config = dict(
    n_layer=10,
    n_kv_head=2,
    activation='tanh_gelu',
    qk_norm=False,
    tie_embeddings=True,
    parallel_block=True,
    init_std_o=0.00983,
    init_std_down=0.00401,
    lr_head=0.01,
    grad_clip=1.0,
    decay_fraction=0.665,
    seq_len=512,
    steps=11011,
    dataset='wikipedia_en',
)
MLP neurons of a small language model. Each row is named by its layer, matrix (up: input weights) and neuron, and shows model dimensions 64-127. Each number is 200 + 30 x the weight over its row's rms, rounded and kept within 0 to 999.
Before each neuron's rows, "fires on" lists the tokens most often at its 100 highest values on Wikipedia text that the model never trained on.

fires on: " "
L3.up485,177,234,238,117,200,252,228,192,224,226,238,213,189,225,194,196,196,180,182,174,221,219,207,202,193,204,199,249,243,165,202,218,244,166,263,149,216,250,281,251,221,162,205,234,192,195,229,240,182,187,121,186,147,178,171,192,230,266,214,196,143,284,212,194

fires on: " m", " Mar", " Bal", " c", " Car", " Ga"
L3.up702,176,189,193,157,171,227,243,176,177,187,264,184,220,236,226,262,240,204,178,211,233,153,231,144,166,207,221,157,192,205,208,140,163,197,209,130,198,242,238,183,226,232,199,180,244,200,180,184,192,177,164,248,205,188,238,200,224,195,164,179,221,205,174,161

fires on: "ud", "S", "de", " A", "or"
L3.up72,179,176,188,222,184,235,232,234,225,185,189,217,185,176,238,199,204,181,214,178,223,188,255,197,181,204,157,179,120,190,158,252,217,196,221,220,172,184,151,209,171,186,220,179,162,202,136,148,121,215,225,237,206,163,167,173,180,186,194,190,178,234,207,212

fires on: "-", " of", "o"
L7.up130,186,177,221,200,192,205,220,205,217,200,155,152,165,187,180,201,172,171,187,221,197,193,176,186,239,223,192,227,159,181,196,224,142,136,179,170,211,209,184,243,228,128,229,136,224,247,207,175,206,244,271,175,226,205,218,176,207,178,161,170,225,199,223,196

fires on: "s", " ", " |"
L7.up516,190,183,245,223,177,198,234,220,237,211,243,183,142,157,207,208,190,207,208,160,196,152,145,184,172,200,237,190,242,200,203,221,161,180,209,253,240,208,230,154,156,189,234,232,252,198,204,205,187,150,218,225,190,239,218,245,250,181,256,171,135,202,188,261

fires on: " re", " Re", " Ex", " ex", "ri"
L3.up151,204,195,189,159,216,225,225,170,222,229,134,203,193,232,188,242,168,234,159,188,206,197,232,219,269,189,210,180,202,240,155,206,189,228,159,227,195,217,248,208,242,207,190,235,169,246,197,174,202,218,163,241,215,223,222,160,208,236,207,136,197,183,213,184

fires on: " number", " Tak", " Col", " check", "sum", "lock"
L4.up85,193,189,158,171,177,206,174,223,177,207,191,180,225,110,234,164,219,208,188,214,238,186,267,194,178,196,206,220,226,200,182,219,230,160,204,157,249,217,203,133,194,198,127,209,192,242,249,207,196,212,234,191,156,144,162,182,184,219,174,163,247,125,225,245

fires on: " Gu", " Released", "id", " being", " appeared", "ed"
L3.up445,211,181,215,170,162,209,236,181,215,156,190,174,160,242,228,173,196,169,196,170,197,215,193,191,159,198,142,239,178,199,170,247,200,159,195,176,223,154,174,239,215,228,251,279,204,187,165,164,184,192,194,205,148,230,167,172,183,172,188,212,183,210,196,163

fires on: " on", " as", " for", " at", " by"
L4.up97,211,162,179,188,168,172,235,212,179,208,209,161,219,301,160,204,199,211,222,215,175,225,243,202,206,194,151,158,166,186,184,159,167,199,128,165,181,288,201,155,217,177,178,183,151,212,148,227,191,197,165,240,187,176,181,191,196,205,193,185,186,254,180,250

fires on: ".", " to", "d", " as", "at"
L7.up592,168,242,232,211,276,240,215,146,245,170,210,168,176,170,209,166,217,174,196,205,226,204,169,190,218,184,172,144,233,234,220,233,210,209,159,178,216,235,255,253,192,230,165,219,239,202,213,203,201,218,194,128,115,199,149,183,206,153,258,210,210,191,229,209

fires on: " place", " were", "9", "da", "vin", "ci"
L3.up248,174,144,217,214,178,174,211,195,224,164,236,225,160,201,233,179,212,232,208,253,159,166,220,219,215,194,212,157,201,235,207,234,226,239,233,163,147,217,262,158,181,195,182,144,153,182,230,222,145,209,192,216,258,207,163,186,177,224,193,246,158,196,165,149

fires on: "O", " station", " company", " Website", " channel"
L3.up227,214,204,152,151,222,210,235,198,200,194,187,159,198,233,181,172,164,165,118,194,213,193,209,200,167,203,140,205,169,255,199,164,178,239,199,160,189,188,152,206,222,170,132,190,239,208,197,227,180,162,125,205,220,241,208,200,170,184,143,166,208,217,203,173

fires on: "s", "st", "h", "o", "c", "ir"
L7.up609,198,176,228,171,201,188,219,194,232,242,249,240,222,202,223,170,165,252,183,169,164,188,216,179,234,161,193,203,248,209,255,231,167,205,173,210,156,223,128,172,205,251,241,242,209,173,148,221,194,222,242,200,187,228,183,181,230,218,148,200,189,137,197,217

fires on: " ", " (", " O"
L7.up203,231,206,141,162,171,265,229,182,282,157,237,178,228,218,196,237,161,210,193,156,250,211,223,229,226,227,149,241,231,157,202,171,151,205,258,159,217,189,217,226,211,179,194,231,173,158,181,242,191,206,209,171,245,196,189,157,174,214,213,165,188,210,239,198

fires on: "\n", "ol", "|", " Kr"
L3.up250,206,241,200,74,209,243,195,190,207,214,200,195,239,253,196,211,182,254,223,136,182,227,193,242,274,208,209,253,196,249,213,195,209,192,186,127,185,160,184,207,230,215,207,237,218,205,200,250,211,207,217,176,213,203,217,202,186,199,262,195,203,198,201,160

fires on: " or", "=", " to", " until", " but", " have"
L7.up257,213,192,193,215,243,198,243,176,185,179,175,243,182,223,168,220,185,186,178,270,204,199,182,175,194,202,149,178,228,193,147,198,219,171,192,272,201,150,144,180,181,195,197,193,192,245,212,175,205,131,190,267,189,211,196,215,180,177,258,219,216,206,212,201

fires on: ",", "),"
L4.up530,162,202,210,184,226,225,224,192,204,199,148,182,169,241,182,228,202,183,209,158,233,192,223,233,204,232,213,117,220,172,146,175,191,213,219,165,192,254,187,194,236,193,229,171,284,176,207,188,200,203,204,219,212,151,185,202,235,202,186,192,204,176,202,229

fires on: "==", "ing", "s", " ==", "\n"
L7.up263,186,172,245,150,192,204,160,232,180,217,175,207,131,161,199,175,216,228,198,215,152,110,168,162,181,189,188,219,172,202,191,112,169,218,217,213,224,195,151,239,233,160,226,258,147,170,230,186,151,205,219,220,196,219,155,230,184,226,194,209,174,246,256,271

fires on: " was", " had", " began", " =", " has", " chronology"
L4.up245,214,226,199,164,203,215,176,204,128,183,191,152,151,198,209,220,138,185,156,231,220,196,207,201,188,202,200,211,188,198,131,142,195,211,150,157,184,151,182,253,255,235,157,223,214,229,223,183,173,221,244,225,213,197,193,248,166,238,177,183,132,171,205,222

fires on: "s", " =", " chronology"
L3.up292,195,176,262,200,164,204,208,205,226,255,204,268,180,198,265,245,195,168,193,224,238,220,225,160,234,181,213,213,240,182,206,153,202,149,232,236,195,244,176,223,235,182,183,195,230,190,190,201,141,175,222,200,184,189,246,283,170,204,150,202,192,206,210,175

fires on: "-", "4", " /", "5", "g", "2"
L7.up255,165,166,218,221,223,219,145,236,228,243,224,135,247,243,252,193,216,197,203,224,178,174,185,167,236,213,140,136,178,235,183,238,159,224,163,166,178,215,225,189,235,195,227,162,233,236,216,187,229,207,200,206,192,189,206,194,180,138,146,189,212,189,169,174

fires on: " re", " Re", " be", " Be"
L3.up431,143,208,169,203,184,217,290,190,225,215,154,237,216,236,176,237,206,262,244,157,154,174,256,219,213,173,219,170,178,193,209,140,154,200,229,248,214,174,239,206,207,176,227,187,253,210,211,213,239,224,176,201,188,228,206,181,265,249,199,196,207,220,180,202

fires on: " |", " also", " It", "Review"
L7.up422,174,171,142,177,184,194,206,235,199,181,223,189,265,204,262,201,173,171,159,153,182,206,218,224,190,164,218,208,161,210,167,202,204,201,268,178,174,211,241,216,214,144,206,206,156,117,181,192,188,227,188,240,227,214,229,226,171,200,246,171,192,132,150,207

fires on: "F", " brand", " code", " file", " \\", " Ab"
L3.up229,199,155,237,139,168,191,156,193,167,126,200,165,237,224,231,172,213,234,202,230,225,248,218,227,219,203,170,178,193,222,209,217,133,261,203,218,145,215,240,200,224,217,176,162,214,204,222,186,202,209,227,268,215,209,172,199,229,177,207,191,218,197,176,139

fires on: " c", " Mar", " orbit", " Ba", " Kill", " from"
L4.up17,193,169,144,152,213,194,213,184,180,231,205,235,224,163,188,206,280,141,184,188,248,147,242,160,199,187,202,201,213,150,224,183,194,148,146,195,214,265,229,194,174,187,202,206,238,211,127,222,202,165,194,205,244,206,175,224,242,186,202,228,228,200,234,182

fires on: "op", "2", " shows", " comp", " found"
L4.up584,190,206,176,211,165,201,144,207,198,284,272,179,156,192,249,235,236,224,157,191,199,162,205,261,209,217,205,145,204,200,239,170,197,199,214,225,228,194,182,186,207,185,227,235,143,180,169,241,192,206,206,150,195,200,171,218,204,169,210,191,179,123,229,243

fires on: "i", " he", "0", " was"
L3.up78,205,209,226,181,261,217,237,181,143,144,210,209,271,200,201,200,238,228,173,184,157,215,197,144,189,190,243,223,211,190,167,215,221,209,207,131,216,215,235,193,225,219,148,172,187,201,224,191,151,183,224,143,154,232,208,255,142,229,210,229,245,236,230,199

fires on: "com", "im", "am", " Sam", " Im", "pro"
L3.up444,241,155,205,183,192,155,169,215,242,220,213,200,166,232,249,175,239,162,195,202,148,193,203,239,226,197,187,229,192,212,227,195,196,198,217,238,206,177,205,183,187,178,225,256,181,181,262,211,171,174,205,222,240,258,177,181,230,187,191,187,184,163,197,214

fires on: "uff", " end", " and", " individuals", " red"
L3.up299,222,185,194,249,219,235,167,262,231,247,192,206,191,214,215,223,191,209,222,226,135,183,157,231,203,206,196,205,205,245,137,143,247,187,190,215,157,251,226,170,233,196,217,221,183,193,170,233,192,199,168,162,191,193,251,159,189,252,183,169,184,198,156,208

fires on: " no", " Al", " there", " No", " this"
L3.up354,253,151,167,218,184,243,141,154,150,166,183,174,212,180,212,206,221,222,188,185,230,201,260,196,185,227,193,203,202,163,216,160,143,230,183,228,198,227,149,163,174,247,213,198,199,208,207,217,243,212,186,185,223,147,154,212,155,198,244,217,198,191,212,171

fires on: "==", " and", " was", " in", "G"
L3.up760,237,203,185,207,228,178,215,227,168,257,236,184,223,247,204,163,183,217,221,177,202,230,201,190,210,211,208,209,205,201,192,222,163,175,220,174,214,241,192,257,222,222,168,203,160,190,226,223,176,177,143,163,224,178,230,188,209,200,228,237,219,190,264,219

fires on: " of", "\".", " before", ").", " until"
L3.up716,199,209,177,211,163,182,219,194,217,143,212,144,188,198,170,279,218,216,188,203,208,215,236,175,233,170,189,196,194,209,171,135,208,159,218,217,239,206,183,214,188,185,192,236,239,197,218,172,187,217,220,236,140,237,207,240,197,186,213,197,205,189,184,226

fires on: "'", " =", " |", " by", " chronology"
L4.up1,188,184,232,205,225,208,164,189,110,169,215,222,227,149,247,222,170,175,203,248,188,201,206,153,165,151,203,236,219,185,138,157,226,189,176,268,206,207,182,218,237,232,155,215,180,211,131,173,140,199,167,231,181,227,258,225,171,202,208,206,172,210,194,234

fires on: " as", ";", " from"
L4.up236,212,196,166,198,207,156,217,203,141,246,195,187,159,242,185,248,165,226,207,170,204,210,191,227,225,175,150,189,199,177,208,252,157,194,201,180,120,180,238,155,157,228,148,193,166,206,187,184,171,237,200,195,162,185,190,254,211,197,242,208,198,203,165,211

fires on: "s", " also", "---|---|---|---|", " was"
L7.up694,145,233,201,234,212,205,181,172,169,172,182,211,182,154,239,201,222,153,191,168,134,203,254,144,228,253,206,191,203,215,185,242,235,236,218,163,201,181,257,207,195,211,201,182,198,207,182,177,200,145,175,177,168,217,167,170,193,213,144,248,162,148,247,234

fires on: "h", " place", "|", " point", " Website", " not"
L3.up557,219,181,181,200,232,168,214,209,245,251,213,203,209,190,268,226,182,163,189,168,211,183,192,254,222,196,164,166,174,192,173,172,169,264,190,202,182,191,150,212,229,185,202,166,179,230,267,222,218,218,220,176,183,182,209,210,193,209,213,197,166,165,229,182

fires on: ",", "gu", " Native"
L4.up399,165,196,170,245,198,215,224,236,192,198,179,231,197,186,186,180,198,186,212,138,240,155,259,264,232,193,146,130,213,160,206,158,208,168,231,178,206,179,175,173,186,245,166,234,243,153,159,192,244,210,230,228,203,232,198,211,215,145,204,195,234,150,179,172

fires on: ",", " was", " it", " as", " is"
L4.up747,211,206,153,201,173,159,194,230,194,208,151,210,179,184,189,204,241,192,214,149,223,204,251,214,197,183,213,196,158,201,171,167,187,161,229,121,115,186,259,223,132,211,219,215,267,196,208,215,179,181,243,206,267,175,209,242,170,183,222,149,205,145,204,232

fires on: " at", " for", " medal", " as", " was"
L4.up523,221,158,255,216,202,175,191,223,234,225,196,189,195,189,254,193,250,230,196,152,225,144,229,179,199,214,197,225,191,205,211,223,238,228,231,234,128,180,196,235,165,215,231,222,183,187,180,220,148,211,233,255,219,204,190,228,186,178,130,199,194,178,197,226

fires on: "g", "-", "d", "h", " and", "."
L7.up88,180,194,225,200,233,173,223,201,201,130,212,179,222,239,180,207,230,116,205,221,143,266,207,175,240,205,251,134,211,204,189,183,166,210,162,149,213,204,210,170,220,211,225,162,183,204,214,242,247,198,187,140,204,218,271,214,189,229,175,199,236,206,161,240

fires on: " un", "un", ",", " (", " Un", "C"
L3.up477,214,158,173,175,189,128,237,260,123,156,234,216,195,170,168,202,196,215,217,199,209,234,207,203,223,197,217,164,199,211,161,241,197,217,170,215,185,190,209,245,238,184,200,177,192,198,212,200,197,256,177,211,221,212,242,167,225,238,245,143,220,149,130,298

fires on: "1", " a", " in", "8", "7"
L4.up621,170,187,218,240,223,201,254,227,174,181,213,206,191,195,275,213,218,225,184,204,208,180,181,187,218,189,197,225,162,261,239,265,216,171,126,226,188,210,211,190,175,158,181,157,196,204,178,173,138,201,229,196,176,167,271,225,216,230,186,196,165,212,214,192

fires on: " S", " can", "s", " be", " I"
L4.up242,217,156,196,187,188,263,232,244,157,211,177,209,173,205,190,186,195,245,227,183,203,223,281,229,219,248,218,166,159,205,222,170,223,224,165,148,146,153,190,198,210,211,222,207,189,202,233,209,206,180,226,204,203,216,208,255,196,224,186,130,217,193,190,253

fires on: "-"
L4.up222,168,218,196,150,148,171,208,190,172,146,229,176,252,177,181,196,160,190,222,190,226,199,212,162,198,209,144,241,204,184,176,171,182,199,162,237,171,232,209,176,257,178,198,237,177,192,142,169,177,275,172,186,199,205,169,157,172,232,234,195,187,217,208,186

fires on: "s", "d", "min", "ly"
L7.up497,217,184,169,258,173,251,238,211,210,219,137,265,200,131,180,182,201,189,179,218,197,247,198,187,220,233,190,155,179,189,208,157,189,218,206,177,192,172,235,151,220,255,224,238,242,243,203,237,181,161,244,209,188,168,156,211,205,155,176,243,165,232,199,183

fires on: "-", "ran", "6"
L3.up531,175,186,187,233,106,137,278,224,203,141,222,185,182,169,220,198,247,180,203,190,208,206,192,148,222,192,166,228,223,215,208,253,222,165,221,163,218,221,226,208,187,190,174,156,206,204,174,175,140,179,163,132,234,226,259,180,187,193,192,184,235,165,237,238

fires on: " ", "s", "ul", "id", "ber", "il"
L7.up293,145,215,210,234,182,233,196,208,179,148,273,183,244,206,235,182,265,162,191,215,189,263,207,158,262,221,133,236,218,248,232,222,208,181,184,271,154,167,167,178,218,179,216,206,102,194,158,220,183,186,158,219,156,186,178,218,193,240,205,158,180,220,238,184

fires on: ":", "c", "e", "g", " the", "-"
L7.up480,134,143,220,214,226,176,175,229,191,201,222,190,222,252,228,180,213,218,168,173,199,178,199,200,272,173,248,206,205,200,187,243,215,227,179,169,202,212,201,220,234,191,254,185,218,227,191,209,198,227,195,179,238,227,220,193,175,200,203,208,256,145,247,181

fires on: ",", ")", " ", " series", " level"
L7.up673,212,201,224,208,188,231,235,194,167,196,206,212,197,184,166,178,172,175,174,252,256,187,203,229,242,197,177,187,215,185,214,265,198,251,221,166,165,216,202,235,179,196,197,234,175,215,185,230,194,250,225,207,215,245,231,228,193,160,224,222,204,218,201,177

fires on: " ", "1", "\n", " to"
L7.up199,195,197,182,127,201,224,212,169,196,199,183,209,148,228,174,223,139,242,228,154,173,202,195,205,241,199,227,219,177,226,180,199,185,209,191,221,151,207,196,221,180,244,214,218,207,218,197,183,159,270,208,230,135,201,256,244,161,188,249,210,186,138,152,168

fires on: " |", ".", "'", " E", " years"
L7.up155,230,171,226,157,188,243,210,210,185,183,196,188,195,222,184,189,213,251,187,240,212,230,212,123,188,176,238,181,251,246,171,251,229,228,272,216,195,213,234,169,209,214,98,150,195,187,226,209,212,197,212,203,177,233,190,220,246,225,181,137,186,175,192,255

fires on: "s", "y", "z"
L7.up596,149,160,235,208,214,172,176,219,222,198,213,260,145,195,205,184,233,238,274,181,235,211,206,186,166,206,231,191,205,183,188,212,181,227,180,218,204,188,203,201,193,213,214,217,165,213,215,238,194,190,200,181,212,224,164,251,217,175,180,169,222,234,242,263

fires on: "-", "ce", "ga", "ula", " Sam", "man"
L4.up764,189,243,206,130,175,149,249,172,194,203,219,182,217,161,187,158,168,141,179,198,185,202,219,197,296,160,215,174,224,209,178,201,219,154,230,259,199,222,275,190,220,161,198,177,156,175,204,201,181,197,203,177,196,224,171,181,196,219,187,173,182,218,198,168

fires on: "s", "c", " (", "es"
L7.up379,197,207,223,112,229,221,210,196,236,256,221,266,164,220,219,167,195,235,173,186,250,172,207,236,178,141,119,203,238,211,203,207,177,161,176,178,196,172,195,214,258,199,204,198,151,214,138,240,186,204,202,171,191,210,166,201,179,223,205,197,185,146,211,201

fires on: " ", "–", "'"
L7.up470,203,223,166,180,203,199,172,191,244,218,195,222,212,216,186,238,156,174,204,200,200,228,218,235,197,162,203,126,223,210,215,194,193,162,200,145,199,145,217,203,177,201,213,225,149,241,198,276,160,261,219,262,253,235,181,196,183,266,164,214,170,261,269,227

fires on: " |", " that", " ex", ":", "=", " re"
L7.up42,219,163,208,207,247,199,209,162,151,193,163,253,199,170,128,211,207,221,233,231,201,181,144,197,282,148,220,224,235,260,163,230,146,200,163,215,192,181,139,194,160,227,184,220,157,245,200,189,243,244,179,187,170,193,210,198,226,244,172,151,182,144,227,234

fires on: "-", "H", "==", "hra", "R"
L7.up68,110,204,260,215,173,254,148,202,242,224,182,168,186,219,198,201,232,188,184,197,164,206,143,235,161,218,192,197,157,162,194,136,230,228,200,232,204,152,222,200,197,143,211,191,199,235,186,213,217,246,232,183,245,182,210,188,217,217,194,227,152,202,210,215

fires on: "y", " +", "ol", "yl", "C"
L3.up240,230,247,199,148,190,191,195,173,161,191,200,252,214,276,195,210,198,157,223,237,189,221,256,176,186,251,140,177,194,158,216,171,199,227,189,189,233,230,193,170,205,223,170,180,211,182,224,189,221,187,168,143,242,191,206,183,242,177,202,161,234,214,216,143

fires on: " El", " Al", " where", " stop", " express"
L4.up184,252,182,172,127,193,202,201,178,226,210,207,228,183,229,271,178,222,169,171,192,202,205,227,241,233,204,216,193,278,207,165,182,220,241,242,199,184,156,199,214,209,218,212,184,199,211,211,206,218,187,164,146,170,200,172,170,276,214,192,175,248,208,160,176

fires on: "==", "ya", " ==", " Location", "cy", " located"
L3.up561,180,172,235,214,198,168,161,129,201,220,220,179,214,157,241,150,238,221,186,243,200,217,236,155,209,223,195,213,212,214,244,178,162,253,226,208,234,214,180,221,264,221,220,224,242,171,198,143,156,189,183,179,192,224,171,222,218,213,167,182,195,244,218,219

fires on: ",", " that"
L4.up53,214,143,191,183,184,153,199,198,156,169,237,211,168,188,124,145,185,191,179,215,167,174,164,228,212,181,201,210,190,218,200,218,245,233,191,221,172,199,182,272,198,206,193,245,209,250,227,205,185,226,215,215,175,181,209,213,219,248,235,172,221,189,187,175

fires on: "–", " (", "cor"
L3.up334,223,219,198,201,175,221,152,246,234,171,227,221,264,214,188,214,141,172,169,229,211,172,187,210,198,195,217,183,244,167,168,236,202,198,208,171,158,175,261,180,248,186,148,229,193,186,149,227,184,171,219,213,215,182,235,201,173,198,198,201,247,174,193,189

fires on: "s", "ed", " "
L7.up52,180,196,215,211,177,265,184,170,226,211,212,171,257,214,224,190,193,131,208,220,218,192,187,236,255,175,187,198,202,195,204,153,236,143,175,220,195,167,136,236,167,185,200,145,201,196,169,202,236,168,171,231,155,187,219,212,228,207,195,184,180,187,237,143

fires on: " comp", " She", "com", " it", "op"
L3.up535,160,159,146,205,186,157,205,192,206,229,142,203,195,218,204,198,223,197,211,187,219,191,232,273,171,198,177,216,187,190,215,191,203,185,200,212,172,228,237,178,189,187,242,194,126,175,192,217,219,220,240,178,230,240,244,227,217,234,296,182,213,145,252,196

fires on: "E", "s", "en", "S", "N", " Se"
L4.up93,212,158,184,199,195,232,199,185,184,229,252,240,280,207,257,182,190,224,203,156,201,214,265,214,200,187,186,192,148,175,177,221,102,193,176,201,172,231,197,251,213,232,194,191,189,194,239,212,213,199,211,256,209,145,210,170,249,159,211,132,239,172,205,193

fires on: " K", "K", " P", " Sta", " Kr"
L3.up70,223,192,178,180,196,193,162,180,197,232,174,224,191,228,214,109,168,230,240,180,196,187,223,206,199,187,250,190,246,173,210,202,209,206,189,196,227,260,205,236,250,223,147,217,203,203,240,232,220,243,183,136,230,190,208,179,237,205,190,173,244,195,212,139

fires on: "s", "i", "d", "ist"
L7.up509,169,194,210,243,213,230,228,157,187,206,185,144,187,235,212,195,206,199,208,250,163,193,165,175,279,194,180,150,226,224,207,189,182,160,188,230,190,212,219,231,210,122,207,240,228,228,215,209,239,231,276,163,169,250,220,228,256,193,178,184,213,209,224,230

fires on: ",", "\n", "1", "9", "5", "2"
L7.up396,203,205,239,182,181,196,172,186,179,162,200,171,172,166,188,187,174,232,188,190,178,203,219,200,213,140,204,170,214,227,244,220,189,224,175,234,155,191,194,257,184,223,213,236,201,231,183,278,191,253,218,200,204,217,165,160,133,243,183,217,220,195,150,123

fires on: " made", "9", " there", "ap", " O", "Co"
L3.up539,183,224,154,203,227,177,202,250,146,159,175,173,227,240,203,129,154,256,183,166,160,215,216,260,170,180,189,229,162,180,235,159,137,191,286,123,180,200,187,212,201,191,221,173,154,187,214,232,256,191,180,164,219,170,204,161,201,184,165,154,218,193,228,184

fires on: " |", "ri", "u", " year", "1", "0"
L7.up598,193,203,220,209,148,158,205,252,153,182,190,218,192,180,217,242,214,241,255,179,208,204,207,140,261,178,209,160,242,221,194,163,179,174,166,199,187,209,201,201,163,228,185,185,232,192,166,235,171,190,236,261,197,224,169,163,200,201,176,133,175,198,150,248

fires on: " to", " have", " found", "C", "go"
L7.up542,224,120,208,169,221,246,217,203,200,216,185,191,187,270,197,195,178,197,265,233,146,177,203,274,197,181,178,203,220,179,134,159,203,207,203,179,178,189,153,211,157,196,203,182,189,224,165,206,206,175,163,231,171,201,202,199,212,250,265,223,173,249,213,178

fires on: " War", " Abdul", " East", " Wi", "West"
L3.up166,195,215,186,160,172,180,211,190,193,201,168,197,200,189,193,220,241,183,238,193,164,177,193,173,188,240,209,157,186,204,206,190,250,206,222,192,196,212,244,194,161,242,208,234,199,159,216,198,213,176,233,218,212,195,141,212,217,196,197,221,196,254,208,228

fires on: "'", " could", " he"
L7.up463,211,164,165,144,235,182,235,151,200,181,158,278,197,182,208,178,200,195,137,203,197,211,246,181,160,166,215,199,165,176,244,215,225,199,209,226,139,199,237,187,252,222,112,173,207,210,166,206,188,227,190,205,204,266,182,193,264,206,249,194,278,198,140,299

fires on: " Ma", " Ha", "ha", " Ko", "tha", " Kr"
L3.up413,154,215,173,155,222,218,244,220,159,185,177,219,229,166,202,206,163,136,242,148,272,230,220,231,235,168,190,206,236,160,201,209,169,227,207,224,230,171,178,175,190,243,155,215,196,223,177,211,209,224,219,169,199,213,233,194,221,196,210,167,179,202,175,175

fires on: " is", " was", ":", " in", " ("
L7.up256,215,171,230,262,188,262,197,199,241,245,142,157,191,214,257,232,204,262,122,180,248,208,182,245,192,138,226,195,197,221,155,243,205,199,221,181,226,161,173,180,199,186,175,241,166,190,220,235,189,160,232,217,202,196,201,151,214,204,142,181,238,191,199,233

fires on: " Go", " me", " car", " Mo"
L4.up423,215,149,215,186,188,177,171,231,227,197,230,217,257,175,196,191,183,234,204,210,229,180,185,236,219,176,214,187,245,168,216,167,202,226,217,190,186,153,213,177,186,251,198,207,173,239,145,252,211,169,219,205,249,208,206,184,180,218,237,213,210,198,183,210

fires on: " K", " as", "–", "-", " ("
L4.up191,210,195,173,145,180,209,212,214,192,211,217,243,187,184,196,185,200,243,224,153,302,194,225,185,184,162,259,238,249,231,192,210,221,172,181,168,113,198,224,187,187,216,170,221,180,220,184,204,166,249,215,188,241,200,187,211,206,212,227,113,220,191,213,253

fires on: " =", " Swing", " Website"
L3.up172,205,184,192,216,217,171,205,214,227,171,196,265,198,233,261,165,182,175,126,216,195,234,230,272,208,202,175,185,194,179,159,141,222,190,156,183,188,213,161,188,231,191,158,152,213,186,193,228,151,195,211,177,199,236,187,208,211,209,159,198,203,182,176,160

fires on: "-"
L7.up744,187,228,216,164,203,193,208,183,171,228,178,233,222,240,150,250,225,205,204,183,208,227,217,156,151,182,187,215,185,232,148,213,205,231,173,278,235,198,221,181,192,163,131,228,176,235,142,201,160,221,199,172,175,191,195,183,190,233,236,163,231,156,175,163

fires on: " the", " to", " who", " an", " a", " in"
L4.up177,202,111,182,234,213,225,256,222,220,214,171,191,204,197,259,227,213,189,184,215,194,221,163,216,151,214,177,161,171,192,204,205,287,226,223,283,203,217,245,226,203,209,239,191,224,187,149,201,144,204,178,188,178,185,270,223,260,165,235,213,185,200,206,211